config.toml
norm_place = "pre"
rope_fraction = 1.0
extras = ["capped logits"]
init_std_up = 0.0271
init_std_down = 0.0
lr = 0.00133
beta1 = 0.95
grad_clip = 0.5
warmup_steps = 454
seq_len = 1024
doc_mask = true
MLP neurons of a small language model. Each row is named by its layer, matrix (gate and up: input weights; down: output weights) and neuron, and shows model dimensions 128-255. Each number is 500 + 40 x the weight over its row's rms, rounded and kept within 0 to 999. Numbers have three digits each. A neuron's up and down rows have the sign that makes its largest values positive.
After each neuron's rows, "fires before" lists the tokens most often just after its 100 highest values on Wikipedia text that the model never trained on; "fires after" lists the tokens most often just before its 100 highest values on Wikipedia text that the model never trained on.

L9.gate121:541445423475516554505501512413564465468453497519575475564455504430516459490544538477517510401477487520538441485560517507500575558587601543502450548533553546505451506464503508574576514537489481537510495475535503480482473429534473445544502499447611527524517551512477490532521513518506551436395565497535488387507468503540516489494516512538554498493463496567504462470545570544536538512484
L9.up121:503471463548601492566477530524471424485484545548530460490457476520488436557455567530544497565479549503499504520567475540429536474544426490457565515512459506500526509546543520529501469437501446498415456542477503482459542526511543436491465538484507478484507586445589511479467456453552489504495503466477523470516525432537484467418444439476509451485511455399430544512509564494498527553448
L9.down121:488509441444517513594495474513558546517523600493525514513465508484474477453488477487545475452463539527534493449574458505543469552472506478500423462524454451447546586503554466530466510548475471508444496562574495514489524487507553490557529525436512487481499482511502512536511576478587462492457586543494478495460554475537513463473464482527495547528496475535451500613516594550518475582578
fires before: "1", "2", "0", "3", "km", "4"
fires after: "0", "1", "3", "6"

L12.gate693:460491491508533531539480476493529499487614489466502483467464543458490466519503499449523481498486507458522479529539431454505535504554498450539526539569486503470534465481487409460480549464565517518596529515512449522450364548492458527536499523544542458520522494559440444518471554491496532484488376536586537504548522534432575530486535458562549448471467494539498577487500431450459491526493
L12.up693:494524529554468488524482495502564475525487423448457531465491540589485567445466500457490509422491477427437503522435500556514555542569493524492523479494486444513500541412442408486479577427483484507514535574498610450493533480566481509499514546458478510542502457589507504480488533446451514537469574563510531479486484559483505463523572452510465511534474472517517480486464458555440547543510
L12.down693:472534546459564494498484463492464601499486487526459565496546575460509521526619425504478501547489423471487496444531468506484520451491525494459498534541511540413502531533527511451544515418479515417457500456496496560515463483528511492482505483544476472466501484490548497464421485485477479551501497554453498557537499525513560480497466494455529503511471518541504498516506492376464523490432
fires before: "6", "5", "7", "8"
fires after: "–", "9", " ", "|", "0", "3"

L13.gate327:529499453548468465565512539502468510536452508537529499526455611479519534588486444486476479485559555520469508421490479431513474441527562496409535480532554509564520524583461518520508508524480521513533414532501504508496529471499464491438504478564581398568524506460539477560494490514511444530455438520479514507504526514576527505522463456577520508472516520446457535506502547500474466533446
L13.up327:506551512434530528434505470482448465520526458508486537539510486488519479515522495613434534564569475483521518548480460546448535479494501475559529483528535468583526524568440512569488505411490464479513473544539484438509467574559517469519630512479529548446521494483383451490519538539517520522463532495484418545452473523461539517539483547468518470509522535515499492481508553462507502482535
L13.down327:525508490495509470533428492511471486484468463461489446518497510507407477420469485419505505480502470506497467401442442461480522494534523461477542480483508486503524469489529516532583540532504561485471458462464452534540451450475493490512429492512508478500511543513493469610464448440574522527466463555473522522594468485509488544476497457413520472478525548477591484481436508506513481530497
fires before: "1", "2", "0", "3", "4"
fires after: "3", "1", "2", "0", "4", "5"

L2.gate469:515565515576549458447505491526467523558569525568518508570515456463483515444537509502414431491450470515476468442517509487533538506513526483482480542505526471453490517526380586474518490513484473528543469515524455502545518573472450440459479517440549578516480511468457556500497533497443495520515522529469440543497480448529474497612596453522546585447567513530462530489460482457527522518494
L2.up469:522494507524431535474558491489452549544494492500464495476494496484470530572517534459500466472488497464478542475496463509477462519517453477480542496536464525481498490541544600517401519438519488469446494564489535525433457488489499512491564553428503454490440513481500468455485490515502503509451561514486489499471442489563384527503472437485557526445568482499454565552466406438470513509551
L2.down469:529537526482487466496463521480502454530575498491480506466499474503432459527518521499533429469604454475481530522519466544489546481570494531469491497484461506471475533561552449460472516524429522458555547468531544518498508466537553529516529482479525508543528504498427557488464536509502505574458488470529532563473542479469591546504483465515581480476544485470556451452517550557501548493477
fires before: " |", "1", ".", "–", "0", "2"
fires after: " ", "2", " ("

L13.gate618:483522552466501509551513473442564445557567533506509431524495584522512469556497510454515448484488543533538492472489467496491514459545496499549550476575502557526476483514475479512395530472477508462511477480488472481455547552524503580528509558496511444490498517489528472522503519472508470514535475405489518540520575496519505504488505474539538464525536473451486551470503457512530508439489
L13.up618:576526495558547481558507503529521467481484451510529571548552476490459552503544482487497571539500566457495530536496473429507477532424510528541454553508463549493505547536477439480553535458582422461465518474582548560544454533488513473465465511498534544519518556511456497521412420469552470410478552537452499506479486594489534549522524521465606496501556459453535493485446439505482510518481
L13.down618:401516556516469505477468521496476534510535579445526504487432488467521550494461572538500515446480474498520506536542540556521545519502477507517451455456417474523588518450499536476513483580479442499500554506473533509509526564454511517523551524561480584499482518544505484476580474566512512473498459487501510541475503580568488497485510490553428489515496517559505496477501539468554567515491
fires before: " |"
fires after: "|", " |", " ", " Total", "1"

L9.gate421:546494498530566539535474572528493542478505457493454462514539500476472508512506509434527411519515513524433520532413388480533557495575517505493435470504465596477526478507514519552485506536474477487513523507470555560509516473460472498527523482547497452555545518492541525473609462516534505440526509426512446491475505442473525557524385543496429509483455497446496507473480448550482499525473
L9.up421:447519492502527496496462547509545506543525447393466511450402460550461541538541464476542583577486536523520489535515487485501535458500459434477499501526475451533481455426426378479514507519532456516550503500513544474512574517462465541578498523513488500471446513529545515600488508535521535512458500496476460527483473593531504534536473543487490530471463514466461463437452499516492511490426
L9.down421:450511468504545441524437461518524523493492504518508460486504493489541505532468561452430533510519501498472526450514625505516436531521473581569502510498505488491494467542511532530524423506546473437481446532529499496510462481480530482561475486558504534488511556499464481448526488498493545470521521464462452532465468419486534568444570512573447499565494469452503580426524497486521434581598
fires before: "0", "9", "4", ",", "6", "8"
fires after: " ", "1"

L10.gate276:566504559505455475522509540475436526505531548444503487439506570459484500596518495474469400496437519463514458526503480486513469513465482554451539546522447543488539467499566462485489532473506508479471537506468492514559509534554493458514472519550566466512594463513484513527520516487558420465464482505536481481496482401461533514482511454571568491491496468562447491494502528508572565455497
L10.up276:493503512491603464519518516432491536497526482501532502523450481504513472472482432583472481401421540538480464505522497452525528493508517563599468485471489534505522465397510475505538511450426497457421529493444436574446497501476479512430567556510487509481505531502509541524574528517566453505499429511497557519501516519542495591411533526563491542506529496539523543398483468556516449446496
L10.down276:495456447469488513497494511558485498495496433534529451482466481536450509454506541463415527563488515473501536395491489525509432569526507449475591502459477487483515496481520529496514468537539483508499430515461489451478555440530496453512474506469519514427493424537503496444469571569433510455490523460545429434598479476462505446498459483474470500484468495495481482488501574472434537501492
fires before: " |", "N", "E", " "
fires after: " |", "6", " D", "0", "5", "/"

L8.gate425:500583550508479564492436568535504453503442499487519490455442465523498462517572472463471491548449479514504488510574517498520497548520381420508566497483504485568508487475486478488466480434488475533483442514449454484541446494480509532512498472551455517507508474543513582592464522495484534570455433510524481518513530504504551539496546530447461460506548507433523470522471440523476532488467
L8.up425:517490482542438520510475507487473416506522511537545519516586508547507489452514488438455442475513487504544508392480487572454562454526521501432482423440535482506536441471510533487484484476468465583416569538537481499503517559448509459459509520531564488447526515501501485475460461569511485527501492495494477463477470500567513518531543454508558474540486460485476452520565520500557483423556
L8.down425:484481472543420490484530450508422425516451460377456527425432501553498477449494551448513435436562507498445490478454411497514516525493537555521569494491485496561496536445528453471468505532498599478484530398487461487561481493520500491561480530434522567567505518557526510531509464488467499511499454559495492539524495476524533458463525435486517551538457482524544481482500497619471484474505
fires before: "0", " |", ")", "1", "5"
fires after: " ", " (", "′", "–"

L13.gate23:510490443475530470485555516490500428510468531479506427588526557550569510516485519473521523474554483519477469522523477458519509508525496450538445483533466511444541481516529484540445476512536506476462443513492454521595482481529429481486466482546518408498479484427581505579435478491521515530472465453481456524493431504518532558513504483527545543484501513486447509550547495579539471553438
L13.up23:509490384440518475500505511506526495489536500476444462508468477469506584547450505405485548523544478538413509578481560450536444569554475486585501432467485434523500467467489582487486534479530565531478482449548438540459546446548475579551527571514469475457540516466530611463549517514476516469508449505495485524480486479527449560503458490585461501494573497488534492532490425540548515518514
L13.down23:514479514520514497519510513502493432503542549552454478498524534434539477438509483435469503519520573439494528522448525498455506548497522480513477507514554461442473555589466470507581399510421567496511468556475584444413522556561406505552489548461484448575520493490424521502448536482435552413520513492472545423508493531495477518544499540481505516583489491490432509526585485533492504499443
fires before: " ", "1"
fires after: " |", "″", "°", "6", "0", " "

L8.gate583:573510534465537460442495571494531494488531493448561475509433509636520539533423459486471492435517420480503422468519469522491527587470476501458505533558533495513555452512497479556485497421495433585465448455467516453445408550515426591518513446505552474504544503467552491542473569515434517512517534461404463534476585526433505474578504500499482589576549469529520535497448497580544431489541
L8.up583:476499567528541561576521552576532443436498480477501536497451482525542546488508496395520550518539553548501459516505522471470514602482482513468440493525521531435520473483515456520487444535561521499471459508438515560497494544503545549516466484496484512561451524392518505522459504528512490546481474458430448502547517524503586470528425491520405479480486602540499441504465477531484484449558
L8.down583:567495529541510505482464477515477431484476531469495509483495458521542503531543502464583512517449497483484539424528543570509540519474484521469471542468511568552511527515501541523453473502521532525484495557381519488482482528511560554524517505529527517531503490454539468489483522496466497471554533469443506423513610510484561545549422462503488469545577566540542415492506540493519531473510
fires before: " ", " ("
fires after: " on", " |", " On", "On", " –", ":"

L11.gate112:515562503527467523523533560462529438531472508445542460464440527499529483464606584486519473544455496543511534503541450501448535554506395533507553474497516459537484560510539437487453537524573541512530445552462510510507535454467456563446575484462502476454557465455468461520491496548529472457496483469538467520557521470479497499492537512449529503450439498511454537516542482577521417508461
L11.up112:519484521510501561489519579455512477627455506454501580445467469518516510445440489567522516533430507485421457454500569513474401565399521564473485489490540495545528547472468527508506540475521478474506439521539543496517445571481411489496509552413470489453474485563502494461527439493484483518502532483585536538514497509569527426546447524502513524541539475485518459518522529469506491533544
L11.down112:515460544497528506532527570510494461463419510416542547523389491476475488525418502496470466424490490498507481462497456472505509484532558501488429504497492562512546517498513481538502524425468520490490531502520515560489503484471528551415479492448480517524504476577440457478559432541517437516445466513528536491530579480547523493541460484493493527529454507506441456501587486533474544508534
fires before: "3", "2", "4", "5", "0", "1"
fires after: "3", "9", "4", "1", "2", "8"

L13.gate538:506469521515470410519465454488490523472457557519510511574559547564493511547448557517523498454474536483526498517472477475528469489502565488481512491582463478408545584496462485507477509501493502496492476520498610525470517538488518376536517494475465485555495465499448581433439521472531492456510439475472576493490473496471493537535504447634520435513494505493571518421522481517516565475552
L13.up538:483505593481442493475503504486530505485498509496472465494522529506531450483511469509442480523449505474430478526478577515517550569473579536541550517470515487534500492451609498494533466543410491498428555542511482460474458466518454448531578513509531526518470462557460497493486535559482532507514492539455394444478534476467478450462525547571486559477512486472450500436490464423550519518525
L13.down538:520509469445448496518456512523569509469505577515546494497556527459584514535550468495522472518463573504481550511531505548510527487485540537528508460472467488562483464438542476541562423528438588571533467522455436549554491486477545570624471461586529440510579450553478549520463501532513557486490524508537534437486476553497517432455515580479496498494505519517431491504498511500434538551438
fires before: " ", " |", "2", "\n", ":"
fires after: " |", " –", " ", "6", ";", "1"

L7.gate975:512462425411477562459449491470546544515554550585536487509430441433454525500558461495445439520503457526485483500519506570517486510517531482491517433449465518436523501538535465583466540529530502457509426436521559467430563472489557552495452463451570474550530444463460516446501483503530502548494521488514479535479496486485539501475445528461501488539437513475450529493577511543535533539501
L7.up975:534429582480509498524531487552558556513576464491512389481432495465498489497469483518547478495475583452495440503459546518427558507544587512513551521465520539435551509538472442436540453460495493589492525484486571488436506571490522501573433477468489488437548431517503491485455443491533482527432492464548485526464449422561421501474515454525471528508488472467549541454446574440446469485482
L7.down975:457484503507466529518459504466512574513473515566498581506481544502420451607561476513509548498492440468502466473537472409539507406556458478557450498465529519479514533570586501592506451454486425463509474509525477536469500532480482553523484547521509440440570461436505551539522536492467482350428547553444436560431538494548490543558479484512536466467485491562496543443419413417503505442527
fires before: "2", "1", "present"
fires after: "2", " |", "1", "4", "0", "-"

L12.gate368:575483565484465533557524607470453471512513500519437470475478502544473479451516467551575516494450531427513494505528525501472501445521539541507486488487442534483565494478496506482491516488533524517521537598443472543492577433524490486559500504549499505479434530544517475477452527527484449451625434482520437544470547423503473477474528446469484478460468500549506438423470451514553432441572
L12.up368:489471430507558522467556509456444467466496534500468477530477560545411484548496506466532505491485499539478521509478478479537515503518459462475498492498485571445481497457485485519475539480485531473511478525423522503589513470573471567591409478483570470479444489480474532456459441583505464488484462502503538484477416401482438471494403515616531516542552521522540520520486533505568554465450
L12.down368:529544540500549525544559498597518535497479500465474454544474448478464484491481482570513495526495460460518492526516452478474485495466539407511496536531458436536498492550438492460492519439475568541500487441516545487528507527383463542480548519449454494502523491471568486525469473545513546599547521510491533526455493509494514520458445495512499536505583492416557476510477497482505542449496
fires before: "8", "7", "9"
fires after: "0", "–", "9", " |", "|"

L13.gate613:524490566458485523547436529548525517523504484526442484579434487443543482487498466502553536511518534459513519513470561421498510447518461464518473491576435515492579476454523475473385525512532481407485469537520513521515539461449520471446544400482473449517507569591517512528445487417470515485493470477483428505474464509473478485559483485508489499493473500549431517447516457472582513487533
L13.up613:445504607508456464453532529489510545465383434515463533508518480463512467578461520545450472537554483431443529538495540556430520474460425476487551530524512502442481466455429443440524517470428487509515536534494499519527507480469501496572456534565445499545469500480534523516564478524471491518497459490579484532546537506470472517492455542549537518449451493534472523509488487531464455475513
L13.down613:430520596479469402461451489559476437482505561530473481541522455477512517545531476555486471478517589494471484540542587534455503493530433438510485479621573529525491592466609436534549490502493498499526471501448513481488544477408434460513534434502492513524501520511443442536522520452563529423503504479530556462473490533524495401534459510553450457458542415448504540446460533498467493493484
fires before: "9", "7", "4", "6", "3", "8"
fires after: "1", " (", "\n", " ", ","

L9.gate40:534547520494470511475540566558600519441541526483490533488488510491502528593545430424476495488437522561476499463520470462479529544528488515471512491495528531485501504497467470467513484527551490497578499452465575541494498440525520513561585478608526479460572557544483527504461490441452556514506445527514505518527432486454548486533461543514536531526432482503556516478511519558510538405516
L9.up40:507546485510504548491481505488516517446560487542483457474444470531524459516574445523511493544526482548560586491465424533457538533596426479477507437454518550530509554540536508518494510572536425458519536531497517578535533484560529538540520447554508501430483602538431517538497518539513545528526506479538543466446532510455570476540449485507456498547462507502468429573488489537508539482530
L9.down40:513560514484480507539548491467489484559425440601528543525518497469467468463492516588511475426481490441441503490460466514506439445461552496439545502524430446509523468517561440455470541455493469533477442476486481533497493460522474492517539583448548561487466457512458472508543453479555490465538496513430554531474474541499469512502500559444463542512474474528444484542421531499490478485521
fires before: " |", "s", ".", " of"
fires after: " |", " ", "2", "ó"

L11.gate74:559573474478458411462457489489516517596504473480477551457433488528500487453500525435513581507521470516490496457522478493463551523554500516460538543482475536543507430473498566430425505507538462543530477483430483444542507455559446529504549463533505492497533454490514512478514551492497536471485445480553487543498506505517440453482530488461493542472571458580483454481466501552564465355431
L11.up74:449513502498475466491435455445516507543461474557520495559438559552503543557563455468479526498455507526451520503478490436467497526471450534434607541506426488511568519525511540474489548458519467582468504448430472493499578539508525577573517471462514511483493495517520577540484448492510497519473528508474466563482470403518461478506475570453512553566548557499494551582500444437559507514468
L11.down74:474462496513496536495484546496512483521476417469566460506459447532500472461511481480510539527503477490543494526508569506507564484522480579469480468489439461527423594543549509504472428545450486486539523515495414465573536557472554493479510540522409555506464552460459484517503459530561485463474500474481485515489508473476596556490442638439525501528454497422441489484491524404475552492566
fires before: " |", ";"
fires after: " ", "1", "2"

L13.gate323:500500493520504513436521535545490470538521548480507526500429549483490563472517542530475546456475565477480533421481427535513537475565489506470515478514418514527526544549552473501428523473540532461488457525476489470551528561443423518515500548492481457446478591501511569546503425464418528591485433555495510539496502541496489505510465522488534510430530445473521459525531501552479469533467
L13.up323:444545483505525476516516500522470539512554448495446529503464474539490503447548513500541506469466546565477464584521585487472460471463433541483563553430511506470525458508523468528445525483498539487493509537453459590494507518515425478481509508502468587409522545590442468500536505533520516470468488544523524534487538518511407545564511483539554482470558462531484537424553526403494509504542
L13.down323:508580453435585475491491545519477479481446551448518484541459481507522541441481517586460510511566487473492462480452433560504543548522455485473432430480450491479447497493560476490482512485503482505468523509472493515539462507458526519541536435471459554605484450468630471539466520473538556544536409506511421476456577527502487467558467552474455546480531536535509522507511532557515466489521
fires before: "0", "2", "5", "1", "3", "7"
fires after: " ", " (", "–", "2"

L11.gate626:465453582517465468482535527537498489450501516453452538547485464432453521577481500520425502511503565470478522458552528507523529453494476505502514509498428534470607482546480415475586521508538442503533538473470506488476533444520500418486565388478562494502440546467568538535482465513545463409571498511553425504546479487531524487466520568528477519403487544549529488507560519466451525503491
L11.up626:523443479521463551513425523473537475581532499496517550542546470484515568444514564563464556523439566470470448479506532461538523513557496457447467435475558467466465453536496471481577486480570558499579453460478505493463456467454466540509549510461533530522520492563472460562451516507596504555534559462465489550527502510541429429501501489507481506534518524500580494429512529523563482464451
L11.down626:467522489519473438465471542529539488442382428523465553515448482508581528490499451491482537506573481547584392483490527449418522492530481502594492467481518514465485479513553449406498576504545442503460505498465499430488526485467550506500554541544554401451494488545518541507472449547558603510538510461564528546509495459489489489516545464528547469531486499492497538413465513510454510452443
fires before: "9", "8", "7", "5", "6", "2"
fires after: "1", "0", "9"

L11.gate277:535527456505507444522428537581480498489418512496475531540498562467599492513541495452476475447486500429508512494531454499527549519504462524535424514515471520466509519481539587572496478483521457533473552524509512548538560517489541562469508544413520505529459545500543506590580492482426526526522470526531478516463483531504520566510453510564493496502536490529514438447453503468478456504509
L11.up277:446460519468599559524550514503485482499457504453514565425487457500521493470448445532540512474483494471480519449568480490483442499445502505524524470474486535462511548471531459478537533531526444444552559500582551490486422485509485456589460477451490525441539476532483542470511457499583476508491541519467482529505590490543470489463501439511580533462493432518505565476506437522429480563414
L11.down277:482529459531576441458444541491503560539519516568553467462519482529464559511554487408524511514508511573473442465447551479544488510493456498419517502549560493469497441504449475452536387548475461595445497443474478502424496541471467556526483453501510580452528423476428556555429504486539515530506542499477538465516564462386469520463536498415494496489516502571464518470484568599485464500528
fires before: "8", "2", "7", "9", "3"
fires after: "9", " ", "8", "0"

L2.gate820:457537479531557539442496476592595537501583488527463384568450463486452539474519590482524469527444478472495425544485509457541504573581526507465508489510570498459545482452431545514566535569550480504595512525539499478488395523505570525526544469517484515538501475505435549488483527482557477434468544489485484515503528469473497479486487461564545439482574466439486528481506483521476479474470
L2.up820:541524543535487451536458498547460464491498554501498463516481496452419458414491487478499451451479558488456483461527481554567492465517484521520469488476506481452583534481510456474509505491559564503483526501570568461487544458493503526501562523405420499482526450456546502458437501494586404473417411517557558524509465514536475509466449472503590507519508478549530544531469520513449439481533
L2.down820:559479561571510525527486477471448555519481461535546525442447544480560489478499553551481538486496594486447564513603529457505505545489446527512470493513472569451599507529538426594490491497537522506505486510542540477497502495538496568452563554484510473524409491438533484525474488521515385535448498514509461523453407463533484540526528528454514496441589470444513556451503579503445470499412
fires before: "1", "2", " Lar", " ", "present", "0"
fires after: "6", "7", "1", "5", "0", "4"

L8.gate1016:580566457510486535465513514518513547525497493466530433506456526496564497486484425547564468500467445476524471450448491464544520499578531498475524475502525528537486537532471524520467563498512464462512481520478516464582519429467453502486519449542475439455536430547514477477468493539512554599567504443525440520514502522434547481541500538547481541475502516466478503502472459506547517387516
L8.up1016:442495409490482479431548467484535437574568503539522525447515515485473491527505467489474558523443572494461506476471495474481493517514512415495513515501446586476489465498527509491492525544550534508499468496486462485482510517530518438523523553526503478491488520458511548524479450592523559512478495472451498551541509432474545494498512502401570473492511467473529472478489475550566509498513
L8.down1016:456485487490420506557482462452469524525532469412509539547513485536501462497559456502499487467551422445524460493491435445498556454503452536511502517471492524484492503522575450551492513539507490512494529510520518462540507444563549486503449482505489524488520510586550446444531526494510499533604502531500503544476544511496517481506469479486451491528512505501435449530497430467535497462442
fires before: " |", ";"
fires after: " |", "|"

L9.gate641:532472425503533536527527560531456568495478466497553486563532468461449469530474504436467487563520631468522495502389560531460406540480553465522514507533471569584480501578501482489578517484532542414479438518447518454464458503508482530547572522454552530567503483484480457479529474536424477412476497535472464479512504561505443492534480505510556502430482405546549474495534538574508483467480
L9.up641:509469513489455524489490468536491462442483461463538565507448527481479559438554469464488531557531548573592487505535460536472467486485548458538466555530531460524507454513538520525469470559552528495500524484539514555446556409566508495495475542495468477489481527494599465481455444428543517503506403522457501507433486437532548517496498507562541489491460520467502431541477465452490478529485
L9.down641:519488528568443500511501458498462533521550506508496482570547534450452505505547532497487406492536463451497509504529541557586540480533570532506438557520421593520421438517507531526476394524452536477560538508555518487510510481477499491552494477474413508521552458498392526516508573450530410489480494486444566561602435520520517562559497472524539523563479506537534543580434429497487510463521
fires before: "4", "9", "1", "0", "5", "3"
fires after: "0", "9"

L8.gate445:575477513475530420427464575518524503484438469500437499475476567476499455474524454489532507558530485542523510490572510462446527467482510536493463488435537508521442502473508502488507559517453529414503524610482518494469467504563488557437499595477527505478476491532418524521444491548431494491509504559484539515502500457615550542528514562488518441461492442515495512519440517485535516510440
L8.up445:565500526464452566514510546482422452480485462471500500478473533496497462460523426462495519528483534493559486523526451498484469458565526541526456504437438529520500525514483468564556411601484507502549501475464534459469464491506525522446464534475482551555488501512497483491516439533563533487496519421534446520523514449546509456534511503546469535467505539548553461508482525464508553409453
L8.down445:519548471526492557526495505507426477521434509497508529505497462499443504479628489567471513587452449534516509535556501497546525495477593459528489442481536534493487484557451531545485472542467518488491517538501503482490517461507537568502500490538504529526494473510468454475479492533555440578537605443517560497439459536528537500492411501475509469517572513431489474501490480509596453512529
fires before: "8", "7", "9"
fires after: "9", "0", "–", "1", " |"

L9.gate621:564536551482511482503580468515498540508489472455547473424473490582526527560529503458584411507562544429560483430476518472457512532513448503494489432516436445538555490612524474489512490478443482501477466520494441455571444444479509526576498462514472472440597528472559497463491537526563555468518505500506528443494491517486438511491480501531561548452497487516475529471474488550533469491535
L9.up621:492486486575460482392499480522516481456471469471528512564507468451477488587479541499583516576490523591488476502491517563476527537518514467497497540433513506486517479495490481547455495518497476506565478523462492579443476504503589523510487515471477537519466464543533449533537529489487478591534472470515501521456512533531486530521530535483506443571541524536540507504502449420458500506548
L9.down621:498550518496490481551508518528537470507449509444525478481495507525475482539376541528537515527473541515498489475509535564428585573488495494493452512418416498502526511511461509527434483460467517530511503509424453532503516489487495503532534539466526497540597454443503516506450509479422457513418493494476477480492489470531484497530563466512474491464535466464413540426562508462548551468495
fires before: " ", " Representatives", ",", "0"
fires after: " on", "On", " On", ":", " House", "″"

L13.gate533:545457520483550525486492552460497523528533478559437520467539472419484519525509425527436507466508485485488482469586559479432483487500463559463482510524511466554539528543508510489483510523493500500462533523515459579475465492500514516499544452396491533466491473499489554501556515463505547528478507618475414473458586525495493505531446493535522500494452446503414497515432501468481518568399
L13.up533:575512537480495493546504515447514549505513467556484589516457491445452454432572443586463535460500525511505498482466469458494480502500472551425439486566491515416524500532524486515510495511496467464559470444584439452531504490517423552510513538451505585493483537541490513528540527506499553473522510486491488416475607540474497503546494516531521514408491482471433473525437527410522441548553
L13.down533:483513497539510555480467499450459529474436488518455494515443583497479427467453508479459495520506524492519525500524467448471518439452474444491515492447396534501372450504488496514506447541474528520531460455420472500520467537589487467459421540512480539532364570504466460509533533472500501509483482433531480469505505413521527532464482481498515470472516536477559425483531519554461506544515
fires before: "1", "0", "2"
fires after: "2", "1"

L2.gate384:472515543552521461517548512476485483567530494526417498507538465475550566551560503578469540526547491508470479542456523524433479556446528504502506467459499535477528467545473568459538456503505554491453493461445455469537428547515545495511492467471445453487513487526444462517524466418493464525463446517478518493431535443451465532543419460489447560469578474511504532514475536512491530483509
L2.up384:539586561498460522544500518543512452509511524496497517535478571465436500522453501507502440526512535544493577493527495530538577508434457406518506441462576566485485476499520496497511545486485475457421478545504535417436490506498572562476522535514479411492479537510517504449494486481542485518485526494412512529557484441508482483530439479487537521502528551485513518477516516528466473521455
L2.down384:471543501505429528535532445530473455502490464458459528448490530499462496519513442509495474482497481468528447600505477480462474493513503469528478477516530492488508503398448428510525522495534384523490487477519533483465540462452479468497508558512472548518500517476511564503596522565467581491517510479465467529507491550462525485519511493507526480458461484551486509454531450542504554481510
fires before: "1", "2", "9", "L"
fires after: " (", " January", " September", " March", ","

L8.gate520:471498568502550456438504568553475502553484466463421517487482512401459489498501488558475485547570567530543463517524502511485505521484588528476499494511436482510396466547466416506509491564534547545471492546448522413445516463520470485506494427432497449525453487534498468516484575512501562524366437475533467500546519500446515437488474532497538526475463524550542505471570471562531448520484
L8.up520:517501595445529515529474497449498502517571486523500503536495448465553425534521498556407479551514547448557554463455447517505454447522562521466463498487450551498557446457476526502536547524392454438484461550526567478440473509566537495471536452522499449509563488491416488498533567547496516561528481468423492479492550504467541477502461462551548494483558489469539486478504476541517454532446
L8.down520:496495496504410473497553476441514500523584473504473535445555499430487445469496440541476459504502496431438470471499461543534538448481565545474498519484502524519516526539450499517466456491501520511484543452482560477507574484505523507472428504464442499510473549552521498577538431524514522536484492456526575374551514498548465540545539507532542442497551527474549515485445493403477581476441
fires before: "2", "4", "0", "8", "1"
fires after: "9", "0", "8"

L12.gate337:480513493509506528584596485558473468503476468450488526582421593491410575585508484532485471545510572529506579474491497439533480498505530416474511479514505465439539526525481496572504487528523544511453503527449446459532510485496530496394518522536569478543499532475569481528508507458464601509526515492441480490568512514489586502595446437478495518538491487499527497545514531482532504535476
L12.up337:448481521545501533546506476519480546508480571468484495457453495493585450521578485538455463569490561527465458498494548481459483564515505485564481519526562525442520562561481534515508541541488528458563506482500456496546492497516461456506385466485465477447453442490513446516567516496485515542553453435510561562482512595523494478514442464521491470493502461517520534528534539526430499449461
L12.down337:513538444513501497496509517490457523616476511544570490523528403482504490450457525463518564415472503547504454505528478609525497496490470527500503536467502432579531504427470561503534530538504539553485568522486506478487507496405493530542543495465473514472488411496479517503486499446460434477406546519494468467510456481521419509500515428440530486489539511529491530469411475545484432512564
fires before: "2", "1", "0", "\n", "3", "4"
fires after: ";", " |", "3", "%", "2"